Weights of a small transformer language model: width 256, 16.7M parameters.
MLP neurons of a small language model. Each row is named by its layer, matrix (down: output weights) and neuron, and shows model dimensions 0-255. Each number is 128 + 24 x the weight over its row's rms, rounded and kept within 0 to 255. Numbers have three digits each. A neuron's up and down rows have the sign that makes its largest values positive.
Before each neuron's rows, "fires before" lists the tokens most often just after its 100 highest values on Wikipedia text that the model never trained on.

fires before: ".", ",", " of", " that", " in", " with"
L12.down215:150130191161114131139149138125145162146114109167119095134196152152146144150189101093139135169152112103154102142150165116122151102111126100132085149140132126087135167128131104164119090119162150117105104113134112157114094171103125119146120128107149129099131144154102139125154110172140091159123119169103136086142099165156122142139152142151143101098119154145134126085113147135130104103168116072134152127159170126154114095106095142117116128119140096121120115143131114145164100117151127148116136130126122112125082105167138153161126078137128122130084153158150108100104122133116126100086136147099152141106117104138099124141131149113145135201161161141081127122158141144108160165171116112111131167129164137110168142126109105120148145143137126130153106146133118119074172156096129

fires before: " ", "d", " |"
L5.down647:151103182168104114143169162125132113119148146135126093069144118088132107080126131147100115125110158113153096141121136126141135113125106113074103112131127140131140096144166167127117158094122123111143091132123121161120151130095136145081131177138101102132113152136107164153107171144133095101170066101122142113102144105137101147168135134132093153125142139143151138136139170134107144147126127112161140132127103141147101147158177147150125133118098129123150105141098127138140116101169120141155102120156099139138209093125103079153113154129142136168148172125145132141126169094150163119115066117153106097116113178124127131117170132138150163133108186130144139143120162125158134115104114094113107177134116147128067142113126123136134148126134121157134139126102169112151131170124139

fires before: " ", " the"
L12.down234:096141111085133174139128122136124117165138128118128150079121141144104125144071108104146098137171131110172137150126092089103132121148109135190149172122130141154135093145131110155100110102106107159150112134130149136146136112124131107122099149153122114119145122097142172142149085133153124129134115135085152151150109147114118140110124155130118146138092128121082121119146127130129135072142168120130174122111122115061099114132153117108173125134161101157114089119158133144171148108130121143122062123133131148141115118109166109151086130116108148101065100104110102109101165147129143159116119137148135115140131143118107133126116173110187146124116115142145108097080178164093122149129103143127135148072114151114087113088114171113166113088176140089121136106133143155135118104128151

fires before: ",", ".", "0", "3", "9"
L3.down273:164110147109092187106113142088130143110092105131138122155159094118117132140146116097174138095122097118073144115098161107149102110099136086131114114150125137141121120147174144130136106149095174137128089112120087141116120136147145131150139119103151177097115127137131103137129125092097145113146075127116116156125121123126164098120148103138118108138146102139106160114155154163102124142169098112122120115149157137115122081126114127128166090117153101110135109138154141151112074141116123159160084162140100144091122153127140152163138131116174094159121122144110136087132166136127127135099112106133142113081137138142131122152120134080164069098107100125133142139154127101124136084127135171110106089135149141114169137136110084158195125136136114131179148102171089169123104150107147

fires before: " ", " February", "8", ","
L10.down358:144167135116098119145124156137129141130160139152112146107126131119090122107137149119128132107135146158125167122135092101129122116148140111131162127082177147131142149149107137112148129122109091135116103097143123141135143097169120122135117069175141087136133143089126093149134158112197121096169075188127145169152185141149146116146115151118139175137107136113107105110131120134146164134121119135133187147107118122075103144098103141129163095128139114127136137155119113108097164149141111130210150104116130122138174093091169110142119136115134176089113101141116093134128131129130157127138106132133135148103150118104131118069143141125116147111064118112129155114116119100138123147129109161126154162153121170097108095091158177130094131095145168170115163124115138136136132117108140

fires before: " |", "\n", ")", "J"
L12.down487:124147147107178129154144121151143109121107106165135118148167125118111133139126109080175122141146075116103144155118097139082093120114123099149103120103152137155159109147098120145169130101117130108151123116162123123144122149123180117144150118101106166092092132180096127116120090039135113141151128112121107128135103125091169082149119145150112085171140115130134141174141180132117140109097106136072131151127131141118122163089141157110138126130113097138088097078109148113100144126108130130143138116098152085117122096147124126148135130087138116146120168122123176127112148153123140096149161145101115129095094078103128128105140089115106108139115141111163124150092100096128127135135140152143087148116097134145114139151129075155162109136137164108165085158127137124112153108133124

fires before: " ", " |", "1"
L11.down512:095151115105096130191130149143162115090179100142145109127112127109120102099087139113101134137139144102169147107146153121124063114114143076115134111139115154136115124125095113136110153117159127095138082096140127121105111118169100189120102124136134128152114140140152125144162111067158168106145132149114113162092121136124117153106132106167140147125150093126131116130150181126123118136089158096145113122096119123081116115111100137123149106092091113081102128167155120157122165120158165175101092121150109096169145132125169115110118137149129119123093126098119094155167117173139093097129096134108087156125108080134146119087096158127123133111091135100171128127152112123157110114091101170111127130106137147169133127118138121144088145138106124156120151124102142106101112143129110

fires before: " |", " ", " May"
L11.down474:096157130086099123159168114125138157109127108191111145138099132124085127129098136104143161140117138119145162182140092136131096086131087125118120126098164146112175150127066120084165163146113107144144093131111106114112092104125108140100120177085162113131149142111158161136124146114142116112103085159112142127102131152101142148154120143121081136168080128116103150157119127127154174113157132212134124166092148151149147139132092192112125110127118112121128148096162142116100138160123120151130140144109108136158178139128138154109070155140118151091140151114103124114128140129110106116114106113131121143126121097118153139116095113125115114136166114096118146180108109107170121129118126142119085119108162138150149122102153088119142154103136108155136122135132157162105126139107100

fires before: " ", "\n"
L5.down388:125113123175133101113144093097133133140123141173171159104175143141137131091110165145085101114120145143153109140150101108123112122124150131107085147165183123080175121132128160116088111141142117142195148112078069152129171124136139142121102143109166119114132179128136116130133124140138089143127126129144205153129148112143091095150102136112098157101115095117170115163130151130141128136120171165150119147120131124160154118129164109104150146163110118126075152134121145130116141101154123150115163091114125152111136163138119147122121122112157140150115137141103126136154159140099151148108098143097138127106152144117139164121143128155145192157121173115103100122106173104145134083127165147145124137164135108151109121134167127126123107102141154169118162110114175103128147119126098

fires before: " |", "0", ".", ":", ";"
L6.down23:071111179124118148140087181132123158080047149184126118145135117143088136111147138119101130126126145131140158159139095137113141095102129122092130128138166153134123126105144158142093148148149104083113093083116105147098135090079113169115130101156101137113140136188164104102157137141128134116112172125111130136101147149074133147121099136164110118163077137134140142151158154103137119169126115110057131148125154160156154128108108144088131138076096131135125113134107099134136126126112097119126138136118106121119163142100115134135094117120148132118101121135172158119145132094132131105102146122116157108115150137114112149144126112135123136143152110110114152135126153110129105150098104147161097097117157118121177092129131111166095153119163167117117086108137130124137105127180086

fires before: " ", "\n"
L5.down422:131131168141114126156175121082140128121146136177163128097135129104130115092153077161072110120123137127179067120156137132135107143114125127126140157171155143092159110129134146148105123126119147133150113105109102138148128164124085162131073167141150134124115136126134114161177145161147120099129077106144158117132127154124138099152128108155148124110165074121105125171133074128125115152105157165184142143121108095151152126112155093117176151161093125128127144146130124149151112102102150129111124117154095142133140110137089117102182114095126133159149146139103111131158183114117151128114079127142097143087123172149094136125119139128132170124130174091125151117127144102152126142136161118129115125148114151136118147093167091110109137103143133144096178119107136140125131173095141

fires before: "\n", " ", " B", " -;", " —;", " C"
L12.down603:124133126138142122133174065146117132114141145159097102120135084115144138103116119122090097121145043141118138159121136074109069123141125123125145128161130151147117098092135118119151142122105116140160177120152089113098097115112225151101124140109152144120097118142175115129120125128151120118115151158112155107138094150150151101139133118129118156124150117079148152204147175117091122168121158116131138235115117100121140124126145131142093125111149135116129100123089089158151124131132113120121126109105124140097136176101126145123156115141096140097124141169145128152163123118140132099146133139119127181142128112114165125106140135118119157100129115130116169124143130098134149145108102126150100126154120120132135130148140148108112098124165095126171121119115152139162162132126104

fires before: " ", " |", " .", "1", "4", "2"
L9.down56:107173123145130100114161083140147168082117102150143090116085113093111116116112122099138132165121158100109165119168053096142117126156144162134116126079119162151139122096105141166112160117108144145173129159159140147133109085143132096103149122143107159121135119126153099135091139146168167147086093139121107103135134114125145105169150129155136138133114111081089126159094114166106112151121128143108123185149075124124160147128102150167081107133144116070115126128142137190123124121141139132105109141127179141122138114116093116114135083161107116135172143117139133156135144124136108114135125156113140163134126123155167124124126147152143152149138154102122173122125113131111147136099097105128121139079166167140149123081123100149145171125116187128129140140127107143116139106125133

fires before: "0", " |", ")", "1", "5", "."
L3.down397:138148141105153130147129141133124105120138103153116103145181108123124168134127177134197106156161120141087149148108137096119125115108138116133112087156155135111094131154108063109131110141110145166147084115123061128133168141115129114097126105121158162162109096149130118111133130154157163142145068098100084104141160119129107128122109128134127143146126134108127121127132103125134120143148109151122152064151134144126123131114134157136114115135159111119094137121140142138117104140115113108127117138094126108086185159118143127095118153125161138134139086121149142123105161132122124094146127108161131132135070179119116097055173120118095174125144089083122120108092167145088124121147131190139097089170151139125113140149150120134114135118134133108122181117113147134087119147090098

fires before: "0", "1", "2"
L5.down151:118131124142162143139151101126089093194104127176122101104149145130119126159135140150145134095132123139134113132093128148117102131133155151112096128146144157115117123148145117128113148099094112144136109170099124161145114138136106109131156100187067121109087141096104148157116118096172122115138075111125085138161087147114141131138104140152153160121132108149147120098113108096134072081143191101133139141081123141093101135131150106126150116166149087146137123113121156130172096136159120095130118125173139115170149079112112109113111124141116172173149148136167132114175144148141141148149091123103162121098070159093133109138140167112123139110128152120102136114113127131101133086148113123107111096130112135151163115120137152144106157164081144143125164091136120142114145156100105

fires before: " to", " were", " are", " is"
L2.down508:119119108107109091145131144107111107172117143135099139157105097142137114120137085121126103143168111112122096122202154112136123166126080167115128158185147102108133163155121193166122113116142154105118127130158081141152117104101107111140081129167126115095127116118172087103128087110166113117126106136130131134160147137141142132144124182125115152145155157095137130107152115132134115111120128105120118143139126213115138099106094135132149141152147085122143127102115117196146115113103096129151080161148127120085124132123121098155134099158156150136126127135145114155156197130163149095120116111143158162100143072141132180139134138139126144148115143153136132118141117135132163119135136104108131117113150123152107126114158144169123083134156160131080133137143123164118097127155145

fires before: "\n", "0"
L3.down667:103135134136139153136103126123117128094133120120107107132126115096140199106093105095144119124106093096104107124163130136180110121118145124132142090147138139151098113107166129118143166105083133117098119154076130172133103116111091135122171105076132126163138129173160144108099135088138144116141113120122116111136137129136215125143132130128128093123066099119113158157124096100171135121147108110060107133124150136157158144141111166120137092120138151119129126130141142117145105150115121110126141165139121146129157118122150125120106132124120120097148094130098116150153102137141162136093195131052170140132160139080138121131125119132156092104139095146153136067108115166129110144108145165104132103113096125123100127138083112166134121131102102088161133153152105102126108154126140

fires before: ".", ",", " of", " in"
L5.down283:072075118117118086130127147118125089144054141133150110147131114159099141139139150108164150108160111119109121112100130115144122124109153121122134160120152156073165142099118098145113142147142100095105132132133150198151118104171138116134129100107155153146112110134118124108129121141131122125150128145123176126096076145164130072106131170105162126074106150115159132121157103134101167077154136107132130153120130136117091119096122119144151137154158105127079101122147149110134116151141109132129085107121108140102143150165136123129089110121094166146137130120163121149115120155142134075102150114137180140130115156148137129100151100090171118197105124130108103131144136134129134126091102145146147079148090103154128098118109154146140130128150124131124128186149092116114077131130149

fires before: " |", "2", "1", "|", "5", "4"
L11.down380:134143140119114120109171137179168149140112075121113139168169111136115169094097142140152153157121075116103102180150176081066156108165191127148118175138134161096128135053135103115123108098136145129108148137137147135097131077176170161124128093133108099102122127115145139133093140144153114168140114155130095119106153119134157159128112148145127101106116114156158123143103133107144148157119127147144119148091132132100167138132124119163143161091114108082097117116158106144177077119127126140116118116095137130135142112061116142131136111111127115138154165136127163146177125120113133134098166118151096099127117139134162101134153102148113120082096146155134122130133138107115100123097118105089156142133101144124144132154098134119112125129128144137150162117133100123131148125109119

fires before: " |", "1", "-", "{", "0", " B"
L11.down92:104124143123138111090141116147146130154120106123117104136160132108188165128117134152180177123098152081066128138108115078132092114177114134140156123143154163130163143093128155115122076112124140138155137136125123133103155086147177134129167120138104137082104137153135112149142105115133140137136133122137142111168119142103122122141104105116113095133107121155130107149074157131138155141119110122117113175153128088145099107136132122176106164105093164097104110154120084155165120133103152144103131134100140144134157152116129172125107124139145154164133176162119107119103127114136159158074145162102139152108123154125125143152160103054157080171136100170099133144133159187128111138144133150118128135120106149118152134163127114115111119095143133133140141161150153128089143112112163

fires before: ".", ",", " of", " in", " at"
L5.down607:138134149118119080094143099121117121141072125124102149178144117140100170141137153104139139132151118121090127156107136110141128143112154120180133151132162116137158154128152093171116069145169134162120142104147152159096150132170142111127126110115200145167121116116151113137112140111108121131149095174123146144113113151143100140125151116133146072100142155098114158110126153151131166109143126164120140125115148101122134115118124130108143130124125100122105087098120168161148139124170105121115122133112113102139082221137185158140143114120132123150101128170126100151140095139110080112174174129130162114110125131124162140123135143112119106138071109151096150143122149151086144121150132100154172068113138134130160133167153168133128109119134151113160154120139103111118125129135098

fires before: " ", " |", "\n", ",", " by"
L5.down285:171109119115154124144180119119147101124165123160088100099151130142140090117150134145048143089112120091166103092210104116127130152109112093114142106137113135155124139146153135141086133128105080109139126124148108133138139118125142121142122148131096143135170127125123118134096150120121112121096118091122136119117127137162130115112129115120134132104157166117109096116150130139115181099131092151156111168098089094127120127137154117132097129125184092112132168132096128138117116115130127102144075138193115123136089113108135135145137170147135139145109124166155148129121163106118104154124096139126112147125129188168111120158125082109135188160105147133167151121107150115087107127161075085122137131157113147127094146101149156113133151138096166131077125135113129108132131160094134

fires before: ",", ".", "0", " the"
L3.down72:141111108097141132109101159112138150105098123107103105127159105133110131105181134114172143121119161146071133134112136100137114105145114117126145141109146110119131088134090126118138069129093168106133094121159069171128143139143148091136130087091135196156104124100147114114146114124128115162150067120093107124119116136120097142099119099148143159111128120152119111081119111111166119127145099116102104118141109092111102128119113162118144085154158141142091110162094095153108115143101153129188131114097120096075113123134117193122138122130174150127128092150135169102113114138089123103147128089134137119131115129168125118102156115097182113118083143118089108135143112131113121155108124197102108121124106106119175120106126131152167119112109120122129144125114132126081126153140131

fires before: " ", "\n", " |", " Pts"
L12.down679:103119106110143132133153160159144163154126102115106101143107099104104085154123101158086130164142133167093117124130144141119093169106136136123146116114113086115132148127124112107125125140131119096158117127153106143144094119135098096120093130145142135142120112153128141116131148184152155123093119135123149115120120127116151106103092104166123133123132122151148137123069106129114115142091116136115140104121138129167089152123142169118101134133126090121103127165129166078089094102109164120106128117074115165104112113092089129133145094134132106131124157161142106147165153151149136144124185133076079118107071165110165150138146123118111128092095157127119112134116175133164152134111088131129177152148107148125117059176188151155158099135125072131108110156109141124123144111149125

fires before: "1", "2", "9", " ", " Team"
L6.down112:102131112102169143144133135121124119144110127156119104133121130098127123130126131140134116146176109170176108112083101104126100145121118141103094151111092129133134109167110140097176123164137125174140144160135117132112127126137120109092113125145101106150113154148106193114136139177154142141133111114088109123156090152143140094134162151149170152163134151129100114158112134122097123106175142148152126153150131116128112137081149134140148128092147098189144110104133105108126120134143177102124114132121100092158156065118148096101103112135109189117112146161102102130111175133143134094144128155081140100135080157104100165123165128108136156105134121110126097115107150111073123128109142150119133113126147112109111116102064163099152130114124091090114168115122093157138166171147131

fires before: "\n", " |", " of"
L5.down212:096132098146107089135139129153136123170117113164151124120108144129176096111110104131106186155090099120119099120143122107133124110139099140128165131133111130115158137138125130127109168170125184088113102136160146141142147123176163140152131140160124116147160169138135111163143106107117127074119141125150109140106150100104146128144108099175156121122102108137118123136111093148125177140144082136162087163090109140123133111114168138108128119101162190123132128127066134142164146094129148108087116126157125146135148105109145126144159101123158137122173138195128104165152106131101099131113103127142106118141141144144145099132143133125151119168142148127196098136114131115111085183129103105064140102108177153111139103131078127133107142132116124142108160122135125111135107158106158

fires before: "\n", " |", " (", " B"
L12.down445:143106119128138126145124100154133109136086160132147091146112120103130133164144136103110092137116055166099170094095129123128069131127141115166112091137167124146148078107144133120167140166135131135101159132119088147156139136143159107094147122142097148143119151147136120146160117140150151104148149138150098130143136144177157114135148105163161114137178124133129102158152130112063122078129111175097160184097104139153122119102123167131141132113122169146138090140111148177162142119113108123133121125148100130136103136093132157108144094160117133141114105147143144122106168104135146083143131155145115176110117075118156140079122121152171146145138077051117141122100124115108146141138101143145142133136089154142116106114143127144133123129149084116151103131159135155105131142134113

fires before: " ", " JPN", " K", " Pld"
L5.down282:150099151129137156079104106102135133118114163145149147117126100127124123081145104113072108127125169129148089125133143128131119137139102115084128133139151138160160106171134092146129119122165136122131112084099132131108134126105094176146137160139110128116145163126090094075144129121152097117092151132116152131079119134147134088115104121115136122123131103081124144173104103104165097123137125177171126151160123114173129139165177117119137145120115143143109133154123103105096121105121165137103141094110131200100141127151103141108124128105091118140155100101079117117189152123090156156130089138086109144107159143125182144118109116109162153119135157124144096091084165131121147157132113147129121126155126088178119108107168131139113124119113130144106149151088160147112118105114090

fires before: "2", "1", "3", "4", "7"
L10.down380:148089124148119118125175151176143097159118106141146134117110124122098113106142111154085114154169102094152147124143149120087108101124159119172140142174167134156146154155154096106137112150122094154156070123142139130137131116120099107163102107127128096155130135163126124154126167153155103124091087158130137107088134151163150110094106154099150160106159111116090097108111135099123132113125088126153148149124125129134134159114158132168154125121067078078096155113103141132141121136137142133139120174121137147154163132083142129128151157116122129099129109161123123118156150125127147106127108109129139082118158131103118117110194134122098108121096141121179168149131124161131162138137106098141084110166120124153129103148098099110117104112170123117125178132127134197129116135126091

fires before: " |", " hold", "}", "P", ")"
L10.down463:067128127104114120103121142124107109131141163143104140145098123140083105178071121129118143145100097125137138149142090160113144118084117116123069126139143069101166089147125135117146153138097068104175120122113128111150138129155127124115125160139110110137086177117138134125151187119125120139132115109080105116104157130157105117116149130131130127203110124124129158161122123115090097141140154107095144157173185111123129136166141135144130100110086112150124138166116173121161127128138120133152113143146131146125176156121121130090101134060164144105113134131094123120107166138105107144113091114101147146120091132132157128150136137138127160157084150111084152164105115097141117128130106109132097084111083119157115097110137116148136111120104103114168146150131108168119123133134136

fires before: "6", "5", "7", "4"
L12.down30:086102089110091101119176131140142134165188178111101108111118117118136145138123128174110130141146079139115097155094096129105095134129137133164116132155122131139109147151141091066124136133124137122143138136127134149100126148099125148119143143086105150169119126135118093171195129139130127130090122160152087113134136159164161142165107154130132104123160127184098129133133169160116142140162139131137119128153121169122086094200100122128152137112123109096126140112103092110154119124129156123119114144187146103102175141104078127081121133147116097146095119126128162141111100120119137124117130154164125123130133126178163112134111144127152098101100081121100157121131144129102127131106107101143094167130169164139125112109125150140156114151094086142123130121092103126138143079105115

fires before: "\n", " Sen"
L3.down527:130138135123138131140122143180116127196124090109094140151126131151132101130123142142113100163119113158144153101157123120155123151134121158082179129067146099132104163103136135136106134136108126109148105104140132150121137136135112120139141102109113136137133130171125122110147118112140112141167141115120142122068155081123199114107117094128211164101119138192114139118135095100120121142153118146104113134156121110160128117136115135118106132078120124120132165078093110098118110128128147123119111121112127135131152113127109154144117112093141164109106127157125120128124121129058121164157143123090174105105151152113125125160147116085142140155133133153207121147074156141130146164089150123104143089159141129108082097113119097105127108118119131113136161105133113106157091101132176

fires before: " |", "s", "|", "|---|---|---|---|", "\n", "|---|---|---|---|---|---|"
L12.down329:098139122171130135147131165137131082124094174141128115106137136116083137153125163092154094138123100161159115113077089144110127119146115134156097093113147104134129140118134133110098149124107097134112115121108118115153132102134174161104163181169128148113082184133147112138131103094120100120131126141103109145105087156142119091130112138154139098119112108143170082097132154109102165127084108109123103170174135180137086110161158130106170137127133124136106097126104106146162130115122145149133145165137163157138147127104177124163120104159098144125106103148158147175148145132141124113172151110165108172144118112139127117118141118113149143189143154101167161123112114118102113153140119133129129175158112111138156091162140123152084126146139138138146144104102150111174157138104118

fires before: "1", "2", " |", "3", "5", "4"
L2.down213:124156154112119111076147078107159165147090097126136151147072081150120136112092098045130196179115140119139123115154100119152123145116094112152121130134116099133117156109083106098118113149150144091122117138140125138124164132167144172122132134103140104099112101165099098140135125125083126099108117115094146163085164160122137158126145107111138081115072088098131172139084114124123138131133118125155114147117119142143151156108117090129124151114137108105157134161115138160112115132152115100098118089133168118115081154134104140122144151127132094153114140130113134112128160139114121095118113094123124094105156114125107095095105135112168147190150153108131158117141097168121110126133111102109139070118130139134141108107094130165150105110117133127091127158128132135115099137146139

fires before: "2", "1", "3", "4", "0", "6"
L8.down659:104119128143134116161113124131141115120122103173101118116078116119109127093175145142142168122120136109161151175152089171163177129098126169125122112128142106210140135143155134113119121113162152139100098116098130148116108100144128175173173159121115128136142134138136133163107165115101117139076100112112125162128156158098135113128149147101131139127102115136135134129136099149143126108108036108149119099132135117162149114143169124133148184147138138095167090121104139125115161193109107075106122173107095125107134149111150112128129138124104145115140125118101098132213115114123155124091127105169138101131169143133150132151149116118126074135133123131097137142118099110135105135115110115113138108089138134130116110118108139119120104140149121114144133129166125124085127174108155

fires before: ".", ",", " in", " as", " of"
L10.down352:104138175116116152112141131129162122153114104110102102085168127142153140162123151174170103158132127132118129118075136084120096172122141147133124126104158123061103094094137111146096128159128121155113129133133128137144127132103153144150128092131156178109098097146110127081132121132122137145133121088157145150115074167144150143114141179136124135101133156124106110052151155118145107122124114083096129163148147143129078097147152098117132103142111109133130103132142133111115118106166112113135113147120084152147107177146116177135137117125149104165116142131175143143145125154135101143121127108091137153142095127126126113132147147092111174159140099145141133107145134161097130145128127126123132085129127151158136107137128124127134148144177189094147101128206150173095117160120114

fires before: "2", "1", "8"
L6.down689:131120145107155077148167173101147111142144150148106148097117146153139116108124145146114136139161134164123141126117129124125123168116114131117071145133168094091153101150103152097128120128117167181131119119143129101121110157134128113076174117127139124117075136090138105102121121131163117174135128140146112094135137180140117111073135164135120169138129156141090087109137166121117157111140149145119106122109164118075109144087136112145114157152157106158155115111104133138150112124156134136149131142095107113129104096109137160102111103128149133136148137094131119095108148102103139117164119136117173152116065108122138091111151140114129120152122119124111106104104127157114103126107155108169137150136153099056122131132155126127192136131085095126091150088179134139116162125134192

fires before: " ", "|", " Turnout", " |", " Total"
L11.down456:121157142112120148103171101099149175163133114113125102121111115124132095176119122154128121134122129124163160124174103146134113187149119107126126104112113086116140127098146126064143114153119139132114155108167136114150125112098118103101175150150139170145148091138143159134116087113139159082154090089141120135165142157150143111131147125118136144087126141124126108120118084132129138136139131143107135164098176084165148125130134153135134104130163117170140152132123095096131068104127143119115153119107154142105079095151116123091173109110181124116110151125105104133144179158146104110104177181105149106110115171146161144139131100144158164110130123137112087139152125101117151105132111154185131118133138123140102117122098110120119146141179110073138129116114151159154116158161137

fires before: "5", "3", "1", "6", "4", "0"
L11.down692:119070142126124140137173099134119153127133131116113073147120145111165105109111132129097121143108128092102104138107104133097096087117134128153126133129161107097114142134174114111187182146163100129069126100139132108091124161162115109096095137129120102126123116147122117128149123178107171167117144143115151158121146114097100108093086115143140136121137137112071115148140145099118114118157104094117121133133118129170079130121103109137145158099124138148074151134078098142131139118155146170111123160128161161147137134153111131118118179114119140124097091133132195086142138157087130136112158090124142114143144120151113112134138143098135102161124122100138122091104095148088153142096160113124082137135100151119107134102194140145128149110125146156118177134145134152104140090158120

fires before: " ", " B", " CO", " M"
L3.down520:116093104128115148117129064105128151138136126122104134100155150098154141139128126169099109105110105081124162118160102164125094116130138127120142146113161151131098114156149152124111124123143080152164138140170058108112145112138118114116143153132114176120104178139115148118135141122126139139094061121133165081147124129110115116141157135093118110104114115138126148192138147129122124086158099144138120168137123106135110134108134097151130123130063107130120108121127161122145128127102116087131148113082126121114154129121108160117113139134125123131117146107112166106175108100114120158148093084165136138094120159134151133115111094126109137153132174088115107140077177100121116104117138072145173148144125144198115126118151104096158077122096147143161146098111130143155135090135099

fires before: " ", " Votes", "\n", " Pld", " L"
L5.down21:143094133148146137112119117089117169094126126164150170108138107139125145088108142118066106110112168134199105152137125130117077164107127147094108116162212140108155114162135124149167125117131108144146119137100088119117145143121125157141112137132132114115105174099118099147120154128133121105126106137136173169140119135118107094134118141129089142089145124116141113172120136117144130104142144143148142144183115133154100141144111138123137140137086115133087138150128146130099115120145137148108166113100105147130155158125114151133109133107159126127138139113117141121173162122086136175130100116100134130098154165111153141111132121146158159130141163089142110092109192110139115130116147123168119135171126073178128107155186103174099116143114111138120137114104162173162138132128070

fires before: " by", " to", " in", " with", " as", "."
L3.down230:148129144142148135127161149131137113128081109141084119138137101136146135150136145119125130127125143122131131134062106123108096115128121115145144149093157123115167115116104103101123118115107133104081117117130131244104122153125172154100139120102143119100126123122144112104157111155152138139117130133111088125117117173122116082109140135150134116104124158113121166048149135119132142128134130140111140141152094106128112159123080155098149088113127060162094117110111152166145114113126115127107112112117085131125139128161125134116119108141158116155118134120121155122113133127108123118118185126067162142149111169121089136091185132104132119150111148100141140112159115117102127135159102126126129132103122082128192096153118124172132132160174132116132181176155132115089151157160137

fires before: "\n", "2", "1", "(", "-", "3"
L10.down413:134132097147160129116132102161148106120167146130153102089165133157165129129149115113110102102125114120075110150095137165114111150166153138098160106167099103103118134131101083150131107122141111108117180111174149118091141170117177158062147140099097125087138119108136123104138113175142162164156139142114123148071117135112132127119134116122125103122139156088093129134164181114103126112138100087115137119118118123141108117100115098151112133135154154157108087152175111156146124140105148137187117139158114130114080130147123102098114084105110110159128115088142152135147119178081106163106120155125098118107152101139141140097092136152129120127127167119114105141124121134135119141151109120118110147161116143124118086123155099103117130175135180110145121142116115068093127128120144

fires before: " |", "6", "5", "0", ";"
L6.down87:112119085161100089127142130113115103148174136142145150090133116122143098127150125096082154144125157124116139136123106138161115131123111149128126135107143146132116124171135154173077146176145142131106066098143140151077143114139099112141145100142076113105138111102136114120121143144142121155126134152109135147118145153134149135162156143140146133112124120145131096107134128161132150133108146105101099118154145179093164122169131151092067150125141118112128128168094133090149133115152160142154140098163136097108129114148140097141134095161151140177142174131100067146157146111142127100126110148149120094111142158129156125145166090120176142118094182151144107154148100080127124141164085135129110117151166162114127132129098136155130109192129194127121111115109117097135138137112167

fires before: " ", "\n", " +", " Qualification"
L3.down576:115127105119104122115123102132134143141143095159173125100129130122099102159146126166088091071119111177165143087123141190150114133100129134111141138123170130128128088106117123120153089114170089113137105174196091144142094112147120090145102111132142158123104116105109136125111111140163118144118118121131150114134124146147138112150136119174107119110142134094084131156133109115078121122127114151126144155131087113146101131142114095170110104127079119172129118122147138142130096116124148118103179146136118120132172092067096116133103122169125123108143151111134129088116124105114136148160094104091139120082119161144140104120189120112122100157124165075141158107139153159128147117144149075156169150169119152157128097104116134155126084124121121163121134130111134149131124092159113

fires before: "9", "0", "4", "7", "2", "1"
L10.down57:075119143118131128134162119149101169138077125107104077116099124139091137134104167125163140142170138132109124124114135115088160118108160129175148129149130117146131125113156130127165142131140130158145120117186187151126108101100150137157169138116074139117121094141185132133129130183184139131130130165149096090129088127152117132080129138140168155087140138174118124143142138152144158119134160129104127156142100126156085161132128114169149163093130134119099139118142128107157152113117140137101079107101132101175072148139147136148106123085143153117102139159118161100112115132137124120146158139098112126169121122148126141139161122110114153129104131188139140135113146158120101136113093107136152122104147162158111106142126126152125147152117136143139187109171113186121135110121154

fires before: "2", "1", "0", " |", "3", "5"
L3.down258:126084131134125124121130143135153129131126103131136097206155159159134162136150116159111095108103158115151145088149127142117126154109124166129132162137115126104151114178097116119137155139171131111147129127151064158076129120111089134108082129141171111154107109081140091123108114112136139127126128117163127119130132152079154126136119124158152142184117118115107128135164111136125118116141090145099220145125083122135097138095123111150175117121119107112097159127106136127117133154099128148112121061113160124125099109117094164146100157090123123129153130142157181093116154150107138105151138103121135155119156123114121147115135130152118095129136130104076156120114161113146163142123134124124126141145116118152143092127145082135145089095153162085115135158112150189114127128117086